MLP neurons of a small language model. Each row is named by its layer, matrix (up: input weights) and neuron, and shows model dimensions 64-319. Each number is 128 + 24 x the weight over its row's rms, rounded and kept within 0 to 255. Numbers have three digits each.
After each neuron's rows, "fires after" lists the tokens most often just before its 100 highest values on Wikipedia text that the model never trained on. A number after a token or word is its count.

L5.up787:106082117127152128113131111156125125139061136181115144142129124114097182149103146124135174139144123123106135184112141118120129101109112114090101126101158101091139128113121074150122145133115084091123084082150143132151147141102129125135103144109137134158114112089143084173124153108139163139146162139130125096134157091115104109164143116097092142158104121072148112139160103135121112124153124139164146134119148111113138159157095133097105156120108112121164082164123087122115141106162135136124145212133123115094138083155115159132123120145123143112158111128118147135099119124125159150083150132140130154125142174152124163120151165165111123143126115073123140095136095158128134110135140108142110150177111123145151131117118134117113125108095112071137109098103135105114133111164092
fires after: " the" 36, " The" 22, "The" 10, "." 4

L2.up142:159157097106125160139118078136128134132144138122126138109139103137154146146125103120130122172128174132109144080146136112111082136085097115086118140108091153161122133139137106129159151117107121166130118136121106175128142146105107153130091111142136141158136150129108132213108117118135132138137166126105097135105104105100122138149117131152149145114113170165140086163143128131121096136092107126153110127147125129146137172172119097129115137123092113122087064089172130145158113108122125124116133160131145095124112138113131170141153123138167161117130086146129081121090133148090102110097156150145143087098129143163162130105101133071116088098182111121144140107116136111073133097149143108141097143103091143081162145144122087139115124115121178086128118150100118098131163124119123
fires after: " the" 42, " sp" 16, " The" 16

L5.up149:092145146135148122127126168138182123136132135146095124092139132094151148147124147138094123123131127090116163141154128136156120140142140135097189162098131128127121085124121099122120140106128167134123144150108159125190107084119114170120168109133131128108133098114125121085121122096110105108104147141168165129150092118148146164123155109145134124136116147155088141179120106145099144145110103097139084128074099122118163129154121139095148161112138144146138106164117149116128073041101081144098128136132148141093131114129133135113134144066114098163156185124152172095160120082159138147156148127110115149162101134147131162156106148092178144106102114126138127128127157190088187102119125106141114126096121111104104113123111134156190113141146117140165093156122091126099130129115152
fires after: " " 28, "," 17, " |" 7, "." 6, ";" 6, ")" 5

L2.up441:092130070105085144149137126092126086148090141206151105074137128159081135118161120198097101076138108084096105091088138133111115112102148163151081157105113120114109127152124147163138112142100135153106110121108102091118101141139127138098135111124122129097061151137147154108090103106111152101109148121112213130096099097132111131136145127107098127193110104135146089138132171101101146145102159156133136098133163163139113103134173124087085141142140120125150116181151168161143144121150144102141125102150106147142098082152168158141138158161098135145104105148163122110155112140116092118109163132101128103141181119090137149101147132128122104148136154119144166142093132124118106110129127140089149148137143166117136148120109139140117112114094125094113100162084095125177147114138123
fires after: " D" 19, " C" 15, " d" 12, " c" 10, "d" 9, " rec" 5

L2.up1205:133120120172120135112120147149150095132155111111142088091109087171195188157129131126123145166154135115123152122087108143175094137085127109154135115111112134099147135131097114109164121112103142153126163110150093113141129096146135147144100129105112127123099123135095084137126147137145138129082129149100153143151141085089154177148131103104088106156111104163096108156098115143153105124118147119137092114115156103110100157112125120159127148095154141116134126141147143131120091116141132128155141169113112126150139129121120154144106111151154145126152120145116135162083109131120137135156147146196128093121137120146121100128112169088153090126135089127188161162089130107127121130136142104094150157120112162149149128118100156106145114168149156118159110161129156123162171108118132
fires after: " K" 15, " d" 12, " dr" 11, " D" 8, "St" 4

L5.up1484:136155080154105143137112135160154102133157139096119084121105142080148114119122121118127129138086124108121119131090151111071154164139108128132106135127122092112154153139143137108113117158108146138101107100125112152155135128151114142152138133111151119092102128135123139127069099124103139181167123164103153124121153109145146131159125119107101132140080112131087163131159093151160084072107154136128091108117082166109125110162084065115091113113141127122157118133121122138129136140123092124133139145077168145089121158157158090128119100102123138102144126160144151129129068111106157132135104169108105096134102121126138168096147164157128132166135143125108130156089161134116131162069079160157156115063146141149127131143133112128113085099085150105133135138097155090147111096118132
fires after: "," 29, " in" 10, " United" 10, " the" 8, " New" 7, "che" 5

L2.up1459:145141103122114141163143097157129123085154104093146135110179098088087152147135121152095085117139104124088111100136120144104118100107131155146099123134136132139095164170115087150145140098109165093136102126105135113121122136189123160140114152115131154132101116179159122127124116113129163126125097155057101152111122114093095133184121097113139143110152160155144117086148108098103110128140123139104132147095140176151087100108107092102124125140131139124149117163159148128121135140121122125106129181150138123067130112114148108142135150088135084146160119131139121137157101117112125117133142126137146168147162181142122102120133185152157103124100167120157146130117168115131116172190170116090071169116111154094133129137141149131121126127160115091133097114152091130115157124148107
fires after: " F" 21, " f" 17, " Votes" 8, " reb" 4, " P" 4

L2.up886:112159161149135139155143138119150128139187147124124097101139100178126185124145139138132119169126114117097115112099135124124142060138174146141141137131116148103106134164153127100159169166109185194127146146124168093159130140142146118114127106127150111127098165094145118169127123136082156127127193118123137134125122146129137103155119151122137161134130125169114112146128148131151165120130134127119130135130148099092093167160163146146137131134114155140123150126140095133128161092124099060139079121115121176113135099104129106132160108153145111109147087111110149149148145152158094101170109128137114086141142110164098134119151178130144123133155092085174129101088159115089125138120087160158112153101096132095175121082121137155148133138132146099087143114104118107144142059117105
fires after: " D" 22, " d" 17, " Mot" 7, " c" 6, " sc" 4

L2.up210:124119113129130117121158118109139134147170103149147113125114138129104116138132130134104091132102136133109093169132122148085143129077125092150146118157110129130119144131097092123138117086158151129130116121166162104128132150155142151141132136108119177095147109132179134081142157129138135141105158111175158171124125123122140101136112121108076119136145135119099122131129149153088109143140129160126171142190117153137146162145112114110100151111099157117139098174144094123122152105141129123080148106123134117128082099123140101175171133133156139120165098121104097119154148114104127122094114150172126089117108157167138149113111142139130109081139135139172074158097122161084114163049119103121160118129128184115178142123116139159135149172120111111174077143142152104103155113120138
fires after: " P" 38, " |\n" 19, "P" 4, "0" 4

L2.up1959:125140154086124180185114106113114091175137103142145078119147110098148140168126148149130094110136119079136133114114121121108129111127151108130123122124121153092126077184156115090155139123130152171113141136172113120077134142137149100130107100165127132112151097091132108111077096114112130135162141173071151142149145105117130105148148156102080136205105153128101150119116093139104102158132142117103128099082133109111099152125165127144118181142105138116142102130122134145140090085125145150123117111095146139114081124139127126093097129107163084141154156111133128125107104153093121139129153117139109108127174120133110117098112154128178132146185124127116167147116136159142156140118111080120134141165127120121152135128142140124134136164166130110144110130135135084123160138081139
fires after: " G" 18, " D" 9, "2" 7, " d" 7, " K" 7, " sh" 5

L5.up590:128159126122128126079093116121110092144128133117116079131148141118114142176150133110114187103155120137145117120098146122104129104156128129120146143129132138090142143138133128104147133115094176177139083105114107146118168103146106123149073117119153166082135110153152086147088165088130210129143135178098078141100111103117131158185144103137155155173057169151111149125163125124160118113065086147132121141119152147110102155144097162142125107148113139157139137129149112197134087120138128092142098119119130173150124130101142099158127125157151132117114141118086119126140090134127143163100099118145122113136145124121141136112147131124145148157144106119147084125116147116093152112115129177108115124188126122105147124119106136084100111109143140095151130148117150113149119104167115
fires after: "," 33, " United" 11, " in" 7, " of" 5, " the" 4

L2.up383:124127098128082170164139116125152123111131100164137133123115109140146168171171139100112085124096081129086100112147141131133165141131122089092141149164113142108107133138104089164156142144094122142085123143136139103135142186129143125120072135103130149101117062146157126159135126097118110098126118114094112147091134115115104084163089121137143105132172127086161162118084141133128122115093147115143128138117134140161128168153118167132127131120084119121117132115140119103169155134197122138063107146116091105108117117157147130118133114146165118131131131141132127140116134135119145134092168145103122165145121132146082127147121154124164102154104198128103105144122112163096144151123149135135133153144114135133142141146108105118170148147147096159154108124113149130139131131111156
fires after: " H" 14, "2" 10, "5" 8, "4" 7, "H" 7, "3" 5

L2.up534:115141107127139145170114115121133137082120126103169125142099089137167144166129124105129126126125115140093103118063117118135093121102120121141105098153116133120136149154118109153122162148130116153082154103144127139157108105140099164119090101083098128148143108121140133160104148081083121129102123156131146130146090175147134157131135129105070135156104150108113086129142134160066076115109116130110160117146106122088141094113159128115153117160103114107123114168197125149144145104137119157154120157106128139130117128113127121147099118079158116096169153095073126163108141206140137146100107113142146112121133138080156172112153141136142134116122168145118169101120114165113135043089149131140150162104118109094144146142110150133135134142072135144146153136108127105120136132129178
fires after: " s" 25, " S" 21, "S" 9, " N" 7, " n" 5

L2.up185:154154094098110163151134106097151080108108126106135032080106197140138141122149068134143136100166105125123110122111133137094112135124108142160075118126117131147087120187152127125136148128112149152066144121107140156134114135135136146146152088170081095116083105127191158131154076089131128105109161142136184121149120081106104147148111113135109147179131132147142155105133124132148135113145146133179140095152145129123099134110116124149137159112092148132120134150107151146108112120139104159091124111141117113127108147109131116151135172125144142137139113100172089158122141095093112117102163106130124137109152109122134115123129114124122112121155121175125168160157114126127102140177125124105147129180128135152172139116153112109134143136113124151126122161144105064150177123120137
fires after: " Ar" 19, " D" 8, " d" 7, " Car" 7, " C" 6, "Ar" 4

L2.up720:120117139121147087140172127118105129116140112135111095090136097159170118193149132088083142135152150136162132115118123136146140132125118104126128118137079154109150108096136138106121152121107118126110112141145119139136107138134104123103107095136115120159085104125134106166115213137134139145173139125069192121160119136125124167148127137144140163134150151132135124111140139166135088172186113137157101108129138176105111175090133124130130157162113118122089079140127081135111108084090097176162097160109156150110120126175128109112186105132128114138112170145111111136118094102093145135151130135133143133122106085085097081110166158086150131093118115167085122138128118120144164113093065155082099136132128149114141170155105092138182125146100123129098111111139111107108124134115115
fires after: " the" 29, " e" 7, "on" 5, "l" 5, "col" 4

L2.up461:118115147105175123131123114098087113128143141103116105100146110168134130160176155171108089136129159066135087135143131147159143119108131109100140122155142094133108119142092128147103112123076092083132096160125142127125136148116140121116117118149166092115123115170141164124126103101094081127119143164079211109143106107132146116138133165096155143155107125153138067151137155114151131150156121122166103133106102132099116171184161135117133128137119194139156149107163133120097127088122142115107066162161152162088102078101109113146143143114134105134176109100147119143103127132094167142130139157095138159091168149130078156137147166134123119098120165162122124122113117134096084120075135164154182134111077138151122144169115117111137130182147120089133127129099106137160125139152153
fires after: "," 25, " |" 18, " (" 7, " at" 5, " D" 5

L5.up1014:175132143159162164178137120074124118108133121147166092110136123078120163150119158180092127175104122115159097121147128104147123158157150075105105156123088126136137174127132152148138129109126150164144076120133114083164152112170111154112126134165139156137170127150124127146132136090089088142117120152105150136120141118108127118135114099129130156143143129112172126174180142106134124138109122148100129129118134140127136175148144116078135089099111163099188144148168159127111113091110124130161138140114116153121169094145118140142105165108121132115084100170131156147163092112122164118114176099171139118100131143128140138124097145092153172102118102124086148124171162096121150096073119117143128122115148119092120127154157099098123104138154141113182134140168107133097139125105126
fires after: "," 26, " |" 26, " " 8, ";" 5, "." 5, "2" 4

L2.up2030:114117098124154137127157095126113113116139107106113117112155092130126176121171145118124126113155157123099175145105115098106125111133124132166093169142077158100128130117117104146126156158083132127121086154142131151160139143131114149107099114120105123076151143111120107126136161150110134129129178112118108170104158122109130088159106161135174104180120128118117116131117151119125108141170106105134142110117157128097147153168126117114135121129135117125156122130174107125149123110135125110051109135102098158108081105082153137128106148121110094128141131128176129138119115118104144137137103150134133148139184120149140113134075104116170172138119110141137159129111128139133154111118155096135117145167101128143191110092073138151114100127122152092153113136105048156141176141145117
fires after: " G" 31, "G" 13, " g" 10

L5.up686:140166081079113136156152084131122118126125130117161111149170121130123156087142139132141090140084166141115130130103149128117138121132126146154140151107116129093100112139131066137180138125129120100147085126115131143083138164122126113132105134128090118142129112126160117155142103122114136136170101108127123175149150127122184080119138122109129136130126091088108148118115143090083135147060145134104134122133101135129129166153120120153103099109077135115146111102131127143115086142126123113166084139116106169103097118138164128139136048134175101099085134104085105101144128143177135169119115154137106113152129167083123120091158175124109109143120119104159108100128151131131114138118114155146107127170084185140165150155121071152128119179157128138150109117088125075144117102109115
fires after: " the" 46, " " 10, "201" 4

L2.up966:095121100138131137148119117142097127155117098153120094079113120099118125138121113146139140139120145095160137145122155147121127133132180114130117151084145119103103120127117138096126123136089130190138132155129108164169129121124155119153128135145141131134139118117120143160123140131122121149146144138146119115133170140131119125122117133101111165102125085135117107120143124146119138123077124122148142104117146113126149140104179172088093107114131117123128161160151178147133115123099119135123098155128106126149111130155114110141097082174149124098101160104154083129089106104121164132137119183159134082112123113119151158104157124145165117107129130134112108100142128172152136119085092165100129131115112113142120097131098084126137184140113140108143116169110124131134112090083109
fires after: " al" 23, " Al" 20, " in" 9, " the" 6

L2.up675:146143127148150169119142158091133156134124094166156144132136122100196137168123155152093113113114150122121149163162105133135119097120122131159136135100127144134164130165104121166131108117119129109124107170122175140184121083132145168094125087169133141137133124116100135159134145163135139128116096120131178139106134083129129137143161103141135138107114121166139102124108145148146116150163086092130123113178112145180128172133118129156108145180107126127121098146135110102151131099109112115105122131106138148094108149108111096108109135131138123119144152166098125105104137146155137109117119147103140133118148114139138147179090137140122134153150140127155157135135108133138149114089097110100148118160130155157133117100059096149143123142136116106159154138145129158094137098178102
fires after: " G" 28, "ig" 10, "iv" 6, " g" 5, " n" 5, "og" 4

L2.up180:151160125127160101117112073148091100147118108163109119118116111132154132125178127105130098144121155105157152131122136117127119096159135087145128115152129127084122113157132126106134152175114115157153093123175124136100152156165125161134126125164123135094109099116155039148123158137105134115138178153129145136138143116143098094136155102135142134146166160146143150127111128126120090143117130135120082150144153144104155126138124096111063115115110128131142140124118124152128128146177118113102129142097161103087116118102153143114146085165141120139192116139054115145070089136122146144092094172133127120083150104130066143133157083174144137133116093122104099152084144128138183148140066141146087100143148144085130158158106113153125096153137160101153094159150174081150151118102121
fires after: " the" 14, " K" 14, "1" 12, " an" 6, " t" 6

L2.up1580:112145111104151111120135078137088128141093115091099144168141128108141119141143155077115102142133132138115107135120132092110117115121122137160151153108116165148128142134142121119158146176079127155170110117092138108134092112105112193143133123133123148107168127103130096108092102122141121157130128150137114116138131125138145139165086131139154138150107147130069120099153111091121131125136128156121167111070111124149129148133145097129152089126149177144121174137097130122115133101097102121139104130125141169142145102138159118167090115103162120110142123079117114107161131089072109069121179148179120111107117132117118146145114173102150152122135067059160102138139117150148144135131144126146121131087168162102141124112110140090147118125108158117157126144090096141143120110117148
fires after: "C" 27, " C" 12, " St" 9, "c" 8, " D" 7, " c" 6

L5.up1687:143157124159130207134089150131087128123134102110139106125133144121118094159139175145127168099085124133115082131100144123057117147130164099150105134143131139109150153094126129140118132119053125113128091150103119129157146125127109134112082132085130109121126106098109099136104149125127131099115144137170153130098125097165133144162123108140126134161056131128102097109147140097144126130101155164175150127082108181103136121121107136116096110120161104127144113116114142139162145123128129113143119120097109159137103130118159120164146059107132133078136081127143138121119143108140145157136115109109140116127150165119139165138132158173134147119148138135129102090119128175112102138056094135134106136154161140094134128131107139101100183139112132114137163152129134126115137117122128
fires after: " " 28, "." 12, " the" 8, ";" 7, "," 5, " (" 5

L2.up478:111146110144123110149111104132071119109127112132113107122172121134132094098167150138173101131099128084149107138106141132134116106093146112063155141134080161129142162130161102133139113116092104155108111080104138097132143122114146116128102109138151142103086120146130128112074155107141118152121152118100176137107117111143142148139171144132134138160167161144142133107159125125136145130121115112122159138126110168114075151141127132112162099142121104105095139144119135158129134140139145106089126151144136129100094166129139083157151134140177094103146115146109134130153148132124120129070164149126125143142116115134152140133139120139119135081153137113146203154103138151046131125111111115115104105110123122099160114107107109109138158146114171161106129103132144093127096107115110
fires after: " re" 15, " (" 14, " L" 13, " P" 8, " D" 8, " B" 5

L2.up85:127115132111130119108149053143104124133128119128123111099140092128154101139156116148128142115134157101157142160130186089097105112151125124165118167143076114073165116116100118158137127105120144171093094133111115135122120152143130140140116128103104121100102111118118116150145149146131144117136129203118138170142100114154117103146210105108103124119160170135101101123123124160133161125105129153124125115134119139127108157197153164073116079097131123146113105149132112131139129114127122112149122124105141138127080128142132152129206138112137132108153125125115122162114111146121137108076127161117141152118156147107122144092159141156129117134160109138130103138119143125101134144097153126120137129131153140068128172139138138140129124137088166153078037151088143102136099104106127
fires after: " the" 26, " m" 12, " M" 10, "n" 5, " And" 4, " K" 4

L2.up174:103117077180109136168152104125118130170121095145103096114151133121153195159151153130144137126153135090106165130131101128144085090131119117142120124117136123137152146135161093166160120077129150142106158101146142118139067114135104128147107138079120108119131133127133072115115103120132108112133177163129118114110121151098128092142136150116124145119128134115152142090142120117113145106147119123111101139124156111164154159146118146165141110169131116138120131110135107090170109087142099114111068117105158142127133140136128121085118131115114098075131141175142165095133134135048129129084180154146147118122131120151159109145078156161147155126158130155131132121123162181140137152081117078128087169113164162107147121127120092117155123131148131083134139136123116107171114112133154
fires after: " K" 25, " G" 9, " sh" 8, " |" 7, "K" 5, "G" 5

L2.up141:171142100166130152124166110155113126130152115123109133130112148128137164107155101123133129101148092105111143100145120122060139104087142173123113152135125112141096141132132176139125141133152140124109104133149069109144097128103133161105122131153097134113142125167123113150115116128086128174115136150145119138095125132126109125158102151125147139150077119176131134125127117119107173155097101123169095140144145143152119139131161178082109154134071114105144123165115137144094133102136118107065127126123157116118104123112176109123139116129129091133123085133081119140096113114141134123079151144121100123098136135094170139096157127128157103157149134131137125080109150142121153123116136107099103120099121152148133167133173094173196094149157097108149122116121142145105181132131117
fires after: " New" 22, " a" 16, " f" 12, " his" 6, " the" 5, " A" 5

L2.up1014:070120080107102137125109150114170096136104121121105095140054128123128132142124163147092107122127124117113145120128100114098133137156110162155152143133129099102139106122127121093147110136143159162117143119124115133117128118159123123140089085123106121122144127138145159183142125115157194117127127154144135091114122122144146110113121128136105121107134101053127118126138140113133123097152136164151126126131086169109185156116155172108113128138149167129108126144127120140141123099142102162113106118124130119144155160121133105131149133132129107154183148146119100131112146105127189140104112103127158160113147133108103135158145113099141087134145121112108129109131076112162121110113081132137139146081138105127171101116089077098108140146129090124146115097108099129148174089078125
fires after: " al" 20, " Al" 18, " el" 6, "′" 5, " Del" 4

L5.up921:124129130125103130147120078132111140146190109104133105157133140125150124148126140135132101132071117116102136105132152142138134151152147123119145137127100139109085146131147100165127114140115167135092086159101128161129105131101105093123100111140089121129138132157173112128155115121105089117130152118146119143144124063129122098158100142118153140172091106126099104118144135126098143138109109167137155136102099140137119135136119135146095144133095145128167107127155141146152132131141148104112106131080140154114059118143148134098168112121169096155192141107097136124098125102109100104085155124100110136163098178136110145137107175146147125154137106147142122156152166114084152156116166127092080123118095132120130146165122107117134105139098136076156114115099105077126074108114146
fires after: " the" 31, " a" 18, " K" 15, " second" 5, " " 4

L2.up194:166139110106136133127127114119116136107145116134137107105140114119180082150111189166157158171114115130088153142114135150183147111143163099133105107117160112106112149081099094109140114125115172146096124142151126109128187156130121171111150104127107130088104117195178167123144117168146108118102103124132121113083122113133140121116172091161129119145142110173130157091132118109137146161169132157127121150108168159162155096133116109113152164171120158124113119115125150149112144118135123119077132156100137112102151121086138128133131115120159125136068117120121139136132139147153108138096143138118142155147116113148141143108130139152175157104155157127084129141128158126084107141099139078132144144152111124099098098143134093126086130136157128128128146142145104112131121163149151
fires after: " (" 16, " P" 8, "P" 8, " p" 7, "-" 6, "3" 6

L2.up296:096139118162138144184084138136102160154198111097120112129131075122132140159135169179122163150135146108148137163162129118111089112153114102127138117141147139129169093149106105182119115150162106130075112140167116118157099155153104114097119143105146164092120125152139177152118120103131108136115133134123189118115135145136120105119163124064086150155092106108113121158134140107123164138113114132152149086121111144153175161143184132118171119129133148149147117169139125135114118110095134085094118143063136109094127125142103112145120125131146138119111120132082103107156129169132179145138152122137138144102187141154131135111129158147094086138126149133131110140123146122115155110066126146123141116102096114084106147127123092143114145141122147153142107117125126123118132160063073
fires after: " n" 18, " N" 17, "n" 6, " m" 6, "." 4, "8" 4

L2.up213:136146135140132191135114077132109124146112110116140132065146157101130109131136122150127086166131130154095158094118112128108176145133151169118123112134103119091116096146141146128162080110096119150118150148096097149134129131153140132160086129152131158160152146127139087111099164137117148114163130131142138124110146175126165140120152136131139122100130150144149134128153122101130131143080114142091087134146148134137148115173126172140117159120161141082119118177164112095084137129106107091084084120117107140065101076151121100092157140141138098125106133142145108079081121120107134148130125164116102085080112135106191110118158115146111153164153079114129136132154118113103122121166163167118131114099154128121144146143121104122159115138152139123145107130134136112114163093110150
fires after: " A" 21, " Th" 17, " th" 7, "th" 6, " a" 6, "ed" 5

L2.up1616:076207121141119133175118097146122128189181088130125152125152095087132163124152107160112110180105091131131122116106148137144140128117122145126107109149139104098134114107117118123139157129180099139075125161125046125136105145155081126122155141157144152102106114103141124136146136103136145117131145134104159130111124092143099113168118122101126101110111144145101116141111121169145129110118157163100129101143106131122069142134092124167119124102116146120121079149106150132128108115124142147085136146110115127056087136148112127132163102120152153131156127106114095125118122152098115116142143131102134144132120164142128139108161127158125088138092133141171108146137147118071098140119157108105062087094092168115146121160138120161136138128165148139152109105167111080084126106128073
fires after: " L" 18, " t" 14, " K" 11, " N" 8, "T" 6, " P" 5

L2.up1319:130127120127145096144110074110121168152073124116176134135162106113142164099092148089128126155138148134115147102101111106146162151083115145138179144141135105123095151118080167104121114155113128119104109153131128139141116114144120151124085088144130125140139086118155162175089128156104098141116128132134135115092131119143129100129134112137114103162132111136136108158116136102133141167160110149106134106100130129115109178143128108167118141147101120100129136166181108142116151092122160131144143143136168115090096091151124121119176139134132158115158156072082160103117143110168112115112108102163158090126157122129139104116114155105107098137163112122115143110103128146147126122068116144131103198140110151137159131146142118103118153118095180109134092120125131113104129110094127
fires after: " the" 39, " t" 6, " first" 4, " e" 4, " n" 4

L2.up1615:143157126114079075104107143108120175143112139136125102089182108135134157134147101136133099106141147106123148134082134136128110116103114139119130137140134117079150145106113141147178149102109190160116066129091126133128130115133163129120115136145078142145144110148157129133113092129136134108100170142089167131089148132128138146132136137134127171147161097189125183142089132092142125190167129182117116113170118123156130165177114111134092158160097148153118154139118147155111156083185136143119146135136106113072101137131124110141150185137162180120153092093136071159101106128160158128116122111143116126084122113137131099117147136131151117129115126122106134110142148133145140119120114115116142175152152162140127125107106117107107146143118101117095145128082127121131160137164140
fires after: "1" 15, " P" 15, "P" 8, " T" 7, " int" 5, " ext" 5

L5.up52:105155176163123119157121118125096084121124161136133145136123114123142164131135146102116142104102143110138134116104128145159097137181152122162147133133133129109118111112142135110154130122102146189110106101070160150150137100139124119089090114128135111095122130093115154174144145113113135109143125134082104107115141168120145110114142097103111129125129148145140094104135135107107117130113121168136078168107168112118153157131138138153098099129124127090107147137175172142153129098154142130111093135116120139117115126152108120172131117140130140099156159091108104153108121150144143121107102160159140134089125090083105120099123179144162092153140155090111170144170104156129159138107122131159124118123113119122139134152097045151133112153131129122097148122058104099127130078080096
fires after: " the" 56, " |" 19, " The" 4

L2.up1214:142154106084116128131119131128115113152155088147096126111121085148149139111147206140105127099165135127128090133188151110117101103138111123089143114130116088139126102177108156105134162114129150144095114170120112115165133171113086136113118112118144133092159094128114119120159152119143149153119156158108138096125123133094119114139149112124143125167086144141146171178142125164123118106110110133109102131111148098105132136195134156099127144117114148109146144162124159156140136099110143169156063155122114122110105116092134071111124106089140094103150138125151117143118101146079153150139153139131125110162143145113143151129125151148142125124101157102134124082097086099095130149132136163162152137105116114126090137143085088067144080099129134108163133149112132096104126122155114
fires after: " |" 24, " at" 10, "." 8, " over" 6, " for" 6, ":" 6

L2.up687:159151121147112162159126090152123138148128098141096113098119139128126139142125104177100148101125107118122160097141168101133174124165144147159130110093123132108102133124104108163124145174109120144102080120122115117164117145116114110085103138127140150137129113148118135143097136113127140107130111147173101154075124109119185144117092126119145109119107180157103100170107129131096098124077126155137116166143119104096117114155111163071111109137150094118117140136117117150120083119152145154076111184119102185100083101120118140131107093187108108162173154125102131091130106097132113117116133147122110111124104165133170166121143110149152118099119104139125165163083166135154112119162113149121092133170107155138157125122117108177156128128130122095136129160100103097134120080125128
fires after: " a" 15, "A" 13, " an" 11, " A" 8, " out" 6, " No" 6

L5.up1682:085120143166132148062146121108128095164092108100126129147148127102160162140149161151117148100128097097125104156093144156131143124175121134119115152111123161161119126125122103147108140159152142117125113153101097126141156113115119109138063130115147141096124143150139130142079138135118175148138139121132123092102101123160124136120125132149112126145080126150133160148140110136097130139095099151145116179127173194155104152138099129178122114179087133120155137162115144104144113127089134124134131156147164143092095146118103124115161122138127130113104143130158103127120163141095155127170133119123133095080100074118118131119161174115150151070103109123126149109147118150159151135131155121161169173184154158135119137118101120119145095089123131108131116120097142092101110128136106
fires after: " the" 18, " (" 12, " a" 10, ";" 8, " with" 6

L2.up1385:116140053132115117141083110132164117113168129147110101148125145157112141113146108158126123135129108106092111151092125111124106120118129046130147155077134152097131092115142151134175099144128119140072149116120082144118132153139089160153125098135090114157113106128103142149158107108084145168129117116139151166154112138144140100182117161127071125196092137086088127123139133174074106118170116164145126114122126127142126124096130125109111093133099153120127070102123181165155137132100118126127136136109148153111131106047134147174147125086105113092105136132117127139163140089104125096117126139132122103134134149176152151101132145128174129131154122178121129166140133125158113127137174130107131160096166162114137116125129110097129157123132150101125125165108140123126132140111087
fires after: " J" 19, " T" 12, " S" 8, " s" 7, " M" 6, " L" 5

L2.up1379:102136136130102147115172117144144136136123133156120105115103119124144147164160130117109148109117088157094147137130157132096154108109118128178149138140124187092096100164141152152164110146116163150117120120112149126116115153119115142093156131147133143095100130114175155113116110138136129111099109134095133127119119129134126114107109143138120094197148124122118128107131172165093159171133104155140133103123132126185096150132155136141108113142060173106119138105116120147159088111108151109117091121106111147112107129165139121144129119157131159112141140116147156133156110124095121099176118141140114171129149122128116143122131105164123123082147171089139172124146084147154097167090114097170060173118096132128133137094141145136173163108093112117158103082136097080133158136134127
fires after: "ats" 17, " C" 10, " CD" 7, "c" 6, " c" 6, "C" 5

L2.up1582:125133117167142142195133102104143146115180112174165151109133126141150128119138177142135064121106150074138155104132113109126159122119094131102155126130109107099112176139119085116134123157109160159108122170088118146152155133109122157140163101148142134133111139112141103147177121112136114121127174132101109156093120169092093097189145121104137129175123122131091089133129141150121116145116122128099110149126121108104113126085099130131156119133084151057119124131160119157125121090135120139096124143133177139147119138096131128078114138142158104101173131130192169100145117078147133139143131139105111122110131128116152110114110157132157147166132136179133155150147147139122164148104147127141059135129139155148151144166093101167161082129163093112125169096088090115149119117106154
fires after: " D" 12, " one" 10, " b" 9, " G" 8, " T" 6, " ch" 5

L5.up1539:125135118170162118095122154144153156127134108116100080147161137112126135140132082120109148146117174146155060145116139108104115136168110125138141118120115116099182120133136114147126128118103138151101135111119092149107142157112118120139149094157116124094114167148152080125112149158151154152136143149174155171112142152122129127172147123110100138141142116091088115143130130136142102122120113163094131139131181134140122135141157113096135120102090149147150104096134152119140121124138148115118172113084127168104104118123138117096171122118137128178134139139120112151102157114104108102181191158121089127134126126114122150171121146132148150107134136097093162138136138138085129078120104086077133132117109144083139120090124097109091150115119108159114088153120130098143108120070089
fires after: " (" 20, " was" 11, " as" 10, " is" 6, "m" 4

L2.up1475:160132103125106101130107093130168111130097106161149134092104123120132159136135125131121048142088135084105128161107135106077119140104167114122126137113086144091101130154128112133161123127114118101142148081098118151167116139160120181107126175180161129111106137152157126137102127092096097115131087109119109128084114156155141119120108114154112133129125144107093110115139139145099156149171136161120116155182106143188133113166143112134134139118104133068147153110130104136065140119142117163082132168094129121101095145153115121101152112108153159156159125109125172114155137163130149157127107174113107153131127101130107127131108139111113097129145157105122173093135112120127114138123123099132086127136081170123146125093108106127129143108118120112121105103112138086112106098128126
fires after: " F" 24, " f" 20, "|" 11, " (" 4

L5.up324:125131150146126115125145095167150135118146114125097094145150133158125120130128147145132120102098159127139087189123156131145148184106137129101093147156090149109129140143119129098137128106119172139135095151145108159138142102119180120168125139104125099132133081130091121156127093074092126146119123110095128125129118117158141166116121100097174162144123164120111151119129141162091160101151110193167116101099162130124135134159121151078102097122122167089166165129099151114131110165111089110126120121134111169131112120170157121135113151170121151121169170108099169155171146144092139109148167179122166106150110100143116181138101145141140102113136192125122099144120089168110138132098119152120088098100119156070133155113100110100096089083116165129112111121099120118125105110106115
fires after: " " 41, " is" 7, " was" 4

L5.up996:109165090113140145150072143130126139108165137169120096094130133102148168125143144131111099098107113066162135158130131133156152133131108075114100114130113160112136174145138120123152123137135128131134112156138141127195154112155099132076108113095137082109128159144138115153102109106103134143177144138104153123128113053114127091137130163117092142129095095098158145165123157140135110124110117138121124129109116126070123146136131135160130150091071098123127090147155169116134123117102115153118145144117130140059151159148136120143152113179127134091147113110131071148116105166152183104152159133149146173124174144115119134158145171157166134116165186128127103124127114111099185101149144124131099147131149149148132151102105144164170132103159103126166152118103151102130129152082101
fires after: " " 21, "2" 14, " |" 9, " —" 9, "3" 7, ";" 7